{"n_layer": 8, "d_model": 256, "n_head": 8, "n_kv_head": 8, "head_dim": 32, "d_mlp": 512, "vocab_size": 8192, "activation": "swiglu", "norm": "rmsnorm", "norm_place": "pre", "norm_eps": 1e-05, "positions": "rope", "rope_base": 1000000.0, "rope_fraction": 1.0, "qk_norm": false, "attn_scale": 0.177, "bias": "none", "tie_embeddings": false, "parallel_block": false, "init": "uniform", "init_std_qkv": 0.0287, "init_std_o": 0.00718, "init_std_up": 0.0287, "init_std_down": 0.00508, "optimizer": "muon_variant", "lr": 0.00185, "weight_decay": 0.1, "lr_head": 0.00634, "grad_clip": 0.5, "warmup_steps": 200, "schedule": "wsd", "decay_fraction": 1.0, "decay_shape": "linear", "final_lr_fraction": 0.1, "batch_tokens": 65536, "seq_len": 256, "doc_mask": true, "train_tokens": 433700000, "steps": 6618, "dataset": "wikipedia_en"}
MLP neurons of a small language model. Each row is named by its layer, matrix (gate and up: input weights) and neuron, and shows model dimensions 192-255. Each number is 128 + 32 x the weight over its row's rms, rounded and kept within 0 to 255. A neuron's up and down rows have the sign that makes its largest values positive.
After each neuron's rows, "fires on" lists the tokens most often at its 100 highest values on Wikipedia text that the model never trained on. A number after a token or word is its count.

L2.gate464 [156 127 122 140 129 117  73 126  88 106 153 155  88 131 119 189  91 101 143 152 171 114  93 200 153 116  90 105  81 134 142 116 164 138 109 136 164  73 115 114 122  80 135 147 110  99 213 181 142  65  43 124 108 111 135 185 131 135 116 147 103 123 122 182]
L2.up464 [ 99 111  88 137 128 108 108 116  88 146 125 126 137 108  89 189  89 135 111 130 136 134 110 166 185 177  99 163  88 131 105 210 147 155 164 144 136  98 143 102 131 121 122 124 160 167 124 145 111 117 100 115  47 124  97 195 106  89 125 109  82 127  89 178]
fires on: "ed" 20, "ner" 10, " selected" 8, "er" 8, "ard" 5, "rated" 4

L2.gate138 [144 138 166 108 152 112 117 123  51 125 150 144 138 111 137 125 183 114 140  94 127 171 150 110 131 153 108 161 113  97 173 125  94 102  66 149 125 146 191 161 128 145 140 144 146  65 149 154 147  36 149 133 146 146 198 114 113 105 126 126  94 109 115 140]
L2.up138 [117 189 162  99 106 155 154  78  58 124 201  91  56 102  82 126 128 154 134 108 202 146 172 141 186 134 102 148  70 122 151 143 125 150 111 118 126 166 146 214 132 147 135 174 102 115 145 122 204  62 175  72 111 155 170 160 167  87 123 129 125 149 156 117]
fires on: " time" 22, "or" 12, "e" 11, "time" 7, " days" 7

L2.gate480 [124 141  84 104 147 150 131 136 147 203 156 169 149 130  82 122 157 129 118 156 190  92  84 168 132 112 157  62 177 148 119 107 105  79 116 149 157  64 158 101 144 104 119  96 159 102  87  26 123  73 125 134 140 120 136  71 188 147 143 154 122 134 208 165]
L2.up480 [ 77  86  85 103 109 130  97 133 147 171  80 119 143 117 104 139  95 133 126 176 157 144 134 172 152 123 130  94 134 165 115 147 138  67 123 109 122 109 203 134 100 139 101  88 120 124 198 115 142 129 151 124 156 150 116 142 107 137 104 131 125 125 177 136]
fires on: "e" 23, "ul" 9, "no" 7, "ub" 6, "vor" 5, "le" 4

L2.gate133 [105 125 212  57 138 157 130  73 120  91 170 127 139 169 141 105 114 122 117 118 159 102  98 170 159 166 177 120  82  89 135 108 121  87 128  99 184 169  80  97  95 197 129 103  91 140 132 106 161 137 186 157  93 170 145 115 117  76  83  92  75 114 163 107]
L2.up133 [104 146  91  62 146 103  84 141  76  90 132  91 130 119 155 111 150 152 148  76 119 121 135 107  98 104 126 149  97  89 189 145  81 114 114 155 138 137 141 113 147 124 185 178 117 135  99  86 173 172 178 108 139 110 121 178 177 127  98  70 119 116 149  57]
fires on: " BBC" 16, "ient" 11, " America" 10, " Entertainment" 7, " GK" 4, " American" 4

L2.gate409 [105 136 174 117 153 147 112 136 116 152  73 114 163 104 170 106 131 168 149 103 147 115 122 132 105 159  79 145 124 131  91  73  98  84 177 106 147 161 162 158 118 100 135 101 199 143 147 131 145 146 154  99  83 139 155 165 152 152  98 122 152 163 178 131]
L2.up409 [118 104 199  60 167 159 131 100 161 120 107 171 103 145 170  91 147 189 119 117 173 149  96 129 101 215 110  75 123 163 165 166  98  62 106  94 127 135 151 121  97 120  74 147 137 108 117 127 137 115 138  64 108  92 132 192 126 144 124  94 119 165 118  96]
fires on: "zu" 25, "men" 10, "it" 8, "po" 6, "r" 5, "za" 5

L2.gate364 [143 149 128 162 110 135 125 103 140 104 163 119 131  96 178  85 114 126 121 114 118 134  98 152 150 162 105  99 143 150  95 104 242  49 137  55 107 120 121 104 152 105 153  66 132  89 144 128 123 139 140 154 162 164 196 157  81 105 164 128 169 135 184  88]
L2.up364 [198 125 110 163 107 117 132 114 110 111 126 132 136 101 161  87 117 153 106 117 130  86 162 107 141 149 146 106 128 132 101 117 190  85 145 140  95 115  93  66 145 189 168 112  93 147 142 121 141 122  95 137 165 120  95 178 151 117  82 100 148 139 170  83]
fires on: " pro" 30, "ic" 12, "pro" 6, "to" 4, "oc" 4, "er" 4

L2.gate321 [ 74 155 132 111 124 106 170 143 120 141 136 140 112 133 139  67 114 139 143 106 108 145  74  78 130 136  71 121 175 201 124 130  75 133 169 171 129 147 116 137 100 161 143  85 175 163 141 180 175  54 131 125  98 112  98 151 179 118 126 213 109 144 153 143]
L2.up321 [115 158  94 125  91 123 188 136 107 122 163 139 105  85 100 121 125 172 159  89 102 134  95  71  80 140 210  93 146 141  92  63 113 100  82 117 104 173 108 125 159  92 142  93  92 145 141 137 133 114 111 113 101 120 108 158 178 124 148 138 127 134 187 118]
fires on: "vis" 14, " is" 14, "age" 9, "sp" 7, "S" 7, " Sa" 5

L2.gate213 [186 117 111 115  69 164  46 131 173 110  93 159  84 132 140 102 158 144 156 104 147 164  91  85 198  97 111 116  51 162 111 163 137 124  96 162 131 118 143 158 141 132  76 127  91  85 178 108 129  89 110 113 130 153 130 143 101 134 111  75  81  98  79 116]
L2.up213 [112 152 122  63 132 153  91  83 124 154 117 156 125 158 163  97  95 145 116 109 191  95 129  81 148 124 141 112  94  99 103 103 162 127 127 133 132 133 125 101 177 138 155 115 137 105 161  97 100 152 136 152 159 110 134 153 100 134 170  71 165 115  95 101]
fires on: "er" 19, "ter" 16, " Director" 11, "tion" 8, "ated" 5